config.toml
n_layer = 12
d_model = 384
n_head = 6
n_kv_head = 6
head_dim = 64
d_mlp = 1536
vocab_size = 8192
activation = "gelu"
norm = "layernorm"
norm_place = "pre"
norm_eps = 1e-05
positions = "learned"
qk_norm = false
attn_scale = 0.125
bias = "none"
tie_embeddings = true
parallel_block = false
init = "normal"
init_std_qkv = 0.0283
init_std_o = 0.0
init_std_up = 0.0283
init_std_down = 0.0
optimizer = "muon_variant"
lr = 0.0101
lr_mult_up = 0.981
lr_mult_down = 1.5
beta1 = 0.95
lr_head = 0.00557
grad_clip = 1.0
warmup_steps = 200
schedule = "wsd"
decay_fraction = 0.612
decay_shape = "linear"
final_lr_fraction = 0.0
batch_tokens = 131072
seq_len = 512
doc_mask = true
train_tokens = 439100000
steps = 3351
dataset = "wikipedia_en"
MLP neurons of a small language model. Each row is named by its layer, matrix (down: output weights) and neuron, and shows model dimensions 288-383. Each number is 500 + 25 x the weight over its row's rms, rounded and kept within 0 to 999. Numbers have three digits each.
Before each neuron's rows, "fires before" lists the tokens most often just after its 100 highest values on Wikipedia text that the model never trained on.

fires before: " ", " three"
L8.down221:573496471531520487498495498540520493498465493517451521506466491519481544499489474562469538512474475499510490530499536498503483519493468496492531532511492488519466525534506486449514474518488488510506524471481479547464478473460523508529510527520486485489485526508505496516450501511514492511

fires before: " in", " at", ")", " as"
L8.down1278:513456499505505507482498508527505556478521517511477495498502514504518478501481497547554505527519495513548497503480490513519492472504519489545465475486520521445550543477503461477528542502509496511494510481486524507508495452531579500519545487501498515477498541504477468503511503485498502523

fires before: " |", " |\n", "\n", ";", "\n\n"
L8.down782:495545527508525504500495507513549532511491504531533473517511456497473528475551522460489513490476514478539514497492479525514481524483520543533478487462509475508541522532501473510455504488532506566527490526496520562481506478506534471511492504551505502549477451525509498508539548523509502468

fires before: " in", " on", " by", " at", " to"
L6.down1239:461480500521530484461545447490527505484506507493498471517482520498509491539516484509500514459513526518513451499540473488484512533494535478509487509476529486510542507529533507489526510435483482502500464498501509550505491499505524532519523498486473526499494518494492517532511485519482510486

fires before: " ", ",", "3"
L6.down1098:473490469506537513514536534513474495468498477487522481490530486499561554457486476522503545515513453504460500528519527476506510516485479496458523528493517491520537527475484472481455494504501459446512468510500521484494500473450519480472491495529543454480471534544516485491478503502552462522

fires before: " ", "0", " |\n", "2", "7", "|"
L4.down454:498500480527536458542496507527487496448487468492549544503531537504500546504480514477446496482495473530485503512529536444446518475527546493465487510501521499450526533514503447499502510528492495481506510504493507531510444522440457504515498512510526452481529517518504473501497559506497476460

fires before: " |", ";", ":"
L4.down536:512483489502501477523496491544477487473545480471509502513491509509477500524497490464485480478463504490502515462477511490484501505478487521479486525482502493475525499484492477525485488513499512455492502553482489490545491472527481488561490495525508526535525498550492532476510491502503478518

fires before: " |", " |\n"
L5.down274:489498524538451505512493502528501497485502512491507517484482476508547487497508474453471459501479441498512534515465501535524455476513515527471498518473496472516508463511474492446501518502516455490526507495482548521478507516498446526511499479526490517479484507465465490530496466535490495439

fires before: "s", "th", " ", "0", " century", "19"
L6.down696:475525529532481503462463502494480546515484522482484526505482485511519502506478519493526482506473522516524483494493508491463477501460497501533474494481498515516513516490535498489512491502519510473519474496529506529479535481501502488526507482524515497525506509479498515468474483467488496504

fires before: ":", " |", " of", ".", " ("
L5.down477:514547468541515502480547496463487529515476508504490493549493514505536446526522497518476506497477535499500485520479486535523482469490519475517488457511476475523498465493558511481523543519464480543473490514537517496509485534527516466521515476573480474493485478482486499515494537490476490475

fires before: " ", ",", " |"
L6.down329:524507507499452500517471516553469502501518445482487533463496507503485528504523553525537509443521510494501495531467537502482501507496472484518521554466565547485507513486502532498482518529494487500505475539483467435498493484506474512546485509529518526484508511507539470486513490486485511528

fires before: "==", "===", "====", "The", "|"
L4.down81:514492477526460488493522509465527537497503549477507479520519457516517480506497466517509508534494504517464476478504497492520488494500473498516501517473539475551519548511457509484481508516526489493502505460511509522509493522503487509519510506458448540487489484506493519451491478509546519520

fires before: "|", " of", "-", " ", ".", " to"
L6.down472:527553458534507477504503467513483501491502493491510561522531541511492498474489481521521535502474524501500455506523497516558549480517489478479509510530476536517517512505532518476527463531452486523484466507494502530514491512486500468478479504488423512480482533477512495467477478457475533494

fires before: " |", " ", ",", ";", " |\n"
L5.down463:484475468493482499457479527481483503453501507474503521503461483493506509527507512457476519526490516542494533459489482490505478493513480488484501507539471457452504492481504485502516536477467491464493482507548492486524461511499488476444496487472508499474453552510526500475508532540506517529

fires before: " "
L8.down1386:487497502549475508545494481542506541514490508540494517454495508517483515531511492514477501472494529502474513546522531463484511518504505481512498494451523594506554489505527491489521481506510481469502492483522491513500503502520514492505485492516514534500510491503543496531466462485523515471

fires before: " ", " |", " DF", " MF"
L5.down180:531507506475493466525516513485465514472481509489480499532502508519543578487524471496509516497546529527538499476510499519498533496519514512525501459468492504437497490462515473513519519499536508491504483460521500550519509514513517452502507534483515474503500503445540482504521477517546495545

fires before: "–", " |", " ", ")", ":", "1"
L6.down608:485444508548518494534491505533479503471515484516530503510468477490534481495490510508498502511505457506468535489475497521518444465427437498520552509480497539449494499480492455486491483517496461481492511470509538514490560514483509480483520498519471471496447514438500511486513469473534451497

fires before: " |", ")", " |\n", "%", " ("
L4.down171:510488447515509511420495519546445484491495476487526508493492531472511513482479444473521509499513518506502523506508503574493464521515509499532475493516493420472478476481497540526523547511526520522473526503535488520509445479507469499491479522525504580513483499494508493502489520497548507478

fires before: " |", ".", " ", " $"
L5.down305:507532492523511506494508489497502492470506492499481479507517524491551555480498520513470472507501506522531503469503498506549478465521503470496489489460492493485549465467484470511485504525516544528498528442507533495539503505480515480529547521504524498492521534494524536505472520537553496516

fires before: "==", "===", "The", "In"
L6.down1071:507523482528507482480509525438498517515499532508477526483480494516503499495510491509524521465507490502462480491491537530541538508509499514520498517484493478598493521484491493485507508497504504481469513509525526511501496530474523517506489521468500511550503481520520481487506449513545505494

fires before: "==", "===", "In", "The", "He"
L5.down1162:493515518523497472494470565466481507490541537523464510511483485533491492502512515508505482528469491479459431504484540507519518509501479537523495512492520487605504515504509508502481503498523508492465507500512527487490501530480506555506480488457487516481469504521485497489489478477512525531

fires before: " |", ":", " |\n", "\n", "es", ";"
L5.down804:477489503528529459480521509482509500525465503489555505478468491459488499543528521489467489504487462552506514518568491510500453474500452538522504498525558531518528523519516418468505548483535565523508507489482518506453498483526519477532499500519484464509521490479522460515525488504506511496

fires before: " "
L5.down1026:472498497502516510463518492479410532499568491522536501499480474549486492516511503471475546474501488527493509495541538487522462529467501525505474507475481489482529550504506469433509526452489484505524482502487482526490458522482528497531469517516500485516480494502464444463496527466502547537

fires before: "|", " ", " |", " +", "|---|---|---|---|---|---|\n"
L4.down1102:520518460533533488521474494479481478477496524512505482523574538494508503497500533508504519472532510527567539450513522504499532503522479493522510501472513465414524533504530490494519491491516532490503489466490527547544505494481529488546535515522467460482523524490479495468535521500477480520

fires before: " ", " the", "″W", "″N"
L8.down985:510443467537492454475482459524430523504449504480506488510502530470496492519510498512530569516466485483520535493502516480508509494471541496515531482495463486536501514543503471478516461489552497482504505477530473532490536520538487528515518516554513507498479435503501494519492469526507504506

fires before: " |", ".", " \"", " ", "\n"
L6.down100:507512468546517507490499528450511499550501509467506477490471480486532511510533525506474509523491520509481502501494537495494453484530540431504502516539463525484483478483529490501475550493505551578484483513530487524520462488481473463432464534508536471504491488478490492502462505575505509535

fires before: " |", ")", " |\n"
L4.down769:479482510509475542505483485478573502470519483476482536536467461479515541477518505485534479475475523496480487513514479537507517513499541490504499470500485491525500521509516489516510565541507517518490511475524481484495481492566522507516530499489455541473506463545530521537497557491520502517

fires before: " |", " ", ".", "0"
L4.down472:473442453500515477499542470480480541477532471468516505501488531518505517482514558501476470471482546490439504516492530523524529497524468492515509494486500533509509485457489513525490493511478508507496495558497460502476481512474507496520513474500507468532474543474477481532500515503484493516

fires before: " |", "\n", " (", ","
L6.down1073:495523501528503481512484506493485508491531472512522536466483511471509525521500482532505493498510529488496516497522472525499458453488517512518467507568542528475536517488499475528462469466509476518496513503484493492514511491510502497523490513539516517532531509448516499522504527536500500469

fires before: " ", "5", "9", "th"
L8.down959:526484482504513479507491515523542534496485476484513526505452547459482488494535501531496534486497532462486487537511519491519461480510467492493496536489489510485494515474504506501485490468467477489522489526507501524531493473492568505489462480526536509529514509483490510467478513501520487528

fires before: " |", " |\n", "\n"
L6.down74:494497533479514533495503495535485536533460510541467445521446575523527510492425558470451489501476505537499490483512488496498474517524492491492478469517477511523469477493525504523480505515435518491499479479524507531469476540515513497463483472481524465481492534465467511483522460547513528508

fires before: " |", " ", "0"
L5.down1462:501438473499505507475542464527463545440458479500499524491505495496532449545538555507496470488537535470500519504470527499479550518462475521524482464436475474478484517491513494538510522500504515502488500513499477505529486516501516507523496508471472481521503502477492538511468566487492487515

fires before: " |", " |\n", ";"
L5.down117:495535497445504498538523492486472492496510487489473516496490469501492515555548505520466493482484523495534463515507497514460467563583490541528477451492509522523497505523530493489495523512541476527471501522536476499481488520503502481482517491500504516473481475470509528491559506470482460481

fires before: " ", " |", "3", "1", "0", "12"
L5.down1235:494473481482524549432465520500471517530535519487510580511478510480508506514506528498484453545507535537496500482491497461505513480496478518497465497496495449500523489510488508503496455550504485478505475499488501550543474528522532452468502499517487504481491512501498510461479535492503515474

fires before: " |", " ", " High", "5"
L4.down33:490466500480536505496519456529472508529498508508524515490508481532479515487489505480498488508522518552486470506526527515506472513528482522489496506540496498503517492491532506555469493505510474476508532499502505496515439545497544475523555491498495506494516529458524497485502527489500480499

fires before: " to"
L8.down1397:514479475533487501541487503478501496463531487516464490499478467518498489520518496518524545443526495513545477478494540448498498508489478531522531512510529488454511474502473513543481510502516508477520552444488508477510537485521501497458527483463519457499497497518513489488524504495492512522

fires before: " ", "-"
L6.down554:546523471522522596503510526491513529473443482492469442507485484480498519493496492543531497508482494469531499513457504534482518485442497477523528527535514474468494518503528447508494501502523503489469525502504514521496500521485498521524462495525462464494518484478496482483535497525514535558

fires before: " |", ".", " |\n", ")\n", " "
L4.down1262:484466469488525457473493470455509522509473478533510511511523488485504509529528481516479418486513525475467481501526545526474458551508518514495485500523546507483508462497521528500525523503525493518500512521445477519541490501523519498496492417498532527507484481523504535498504478490535470473

fires before: " |", " |\n", " ("
L8.down522:482498522474546563467472512518488465513514529509470459545462506502491504519517533475478489463466513515489499519471483508470493487487519506523472456499534475575497501535512503507511490501511524493469545494493552532484467539521509476510469529530508513529477490517491491540515508544503507496

fires before: "==", "===", "In", "The"
L6.down549:501539476511486485523512545480534524517487531511491522539513504517489512480484507515470519510489491498502467496470525490504543494501486515516505512527511501567529462524529471536507479497550439491472492497513531510526485542509484529524507495428474544518506499497516483465506465502530501509

fires before: " |", " ", "ab"
L6.down1379:493535462489506531512496501507493519476498480507566505477486496488501489518513472508502507518511531507523484504497529529516499541482472502466507519498535511475537491504526510475493501566534469517515472540507474523488519512540514500493473502492428469500490510457478493458471512465469507546

fires before: " ", " York"
L8.down102:491488489508473430512508537472515488520498494513515510490532513505519522488516493520495501508500485470498490532554465487519519490540489498463509518495524459455515503515471509518503483487505500478478504492474534541493498473518532454524489457514482494491491519515471468510494498514531514531

fires before: " |", ")", ".", " |\n", ".)"
L5.down921:448467521499504525465507519482493490527492468529480520497489531509485532507469482516465513498537467511544513528511535494475523518460537554504469473465471473451481508488514466469523546506518515488503511487525491491500493504500459523417474508507456501533455500509545496508511542552531522488

fires before: " ", "0", "a", " |", "|", " +"
L5.down665:480500488504559460505463493510534517456457513486512508451542488522497483516464498489456474510480496465528516502509524541516452532507479500505511542502483517451515496471501533528498495495506505481471498478519535518534502546497509517477531518506476493509476440504504542474515500488459485519

fires before: ",", " of", ".", ".\n\n", ";", " to"
L5.down1293:496500468519493539517486514472504523502484461492459495530483475491491514504518495521530538488514556511457488450529539498479509511500532468470487510492575530495486472492511514472522505460484501517467508481517530492502551476482532479469502509488481484491514474501537488532504467478534465466

fires before: " |", " |\n"
L4.down1177:491482495540481494492535510494493512550451518521506497455469515506511484493529483506487495489535486492453529498469529477507492508494554500511515502481442530466455463473527499430487538483503524490474503537519449521531510486493458565506448518540488512451473504533503521527458462501488526432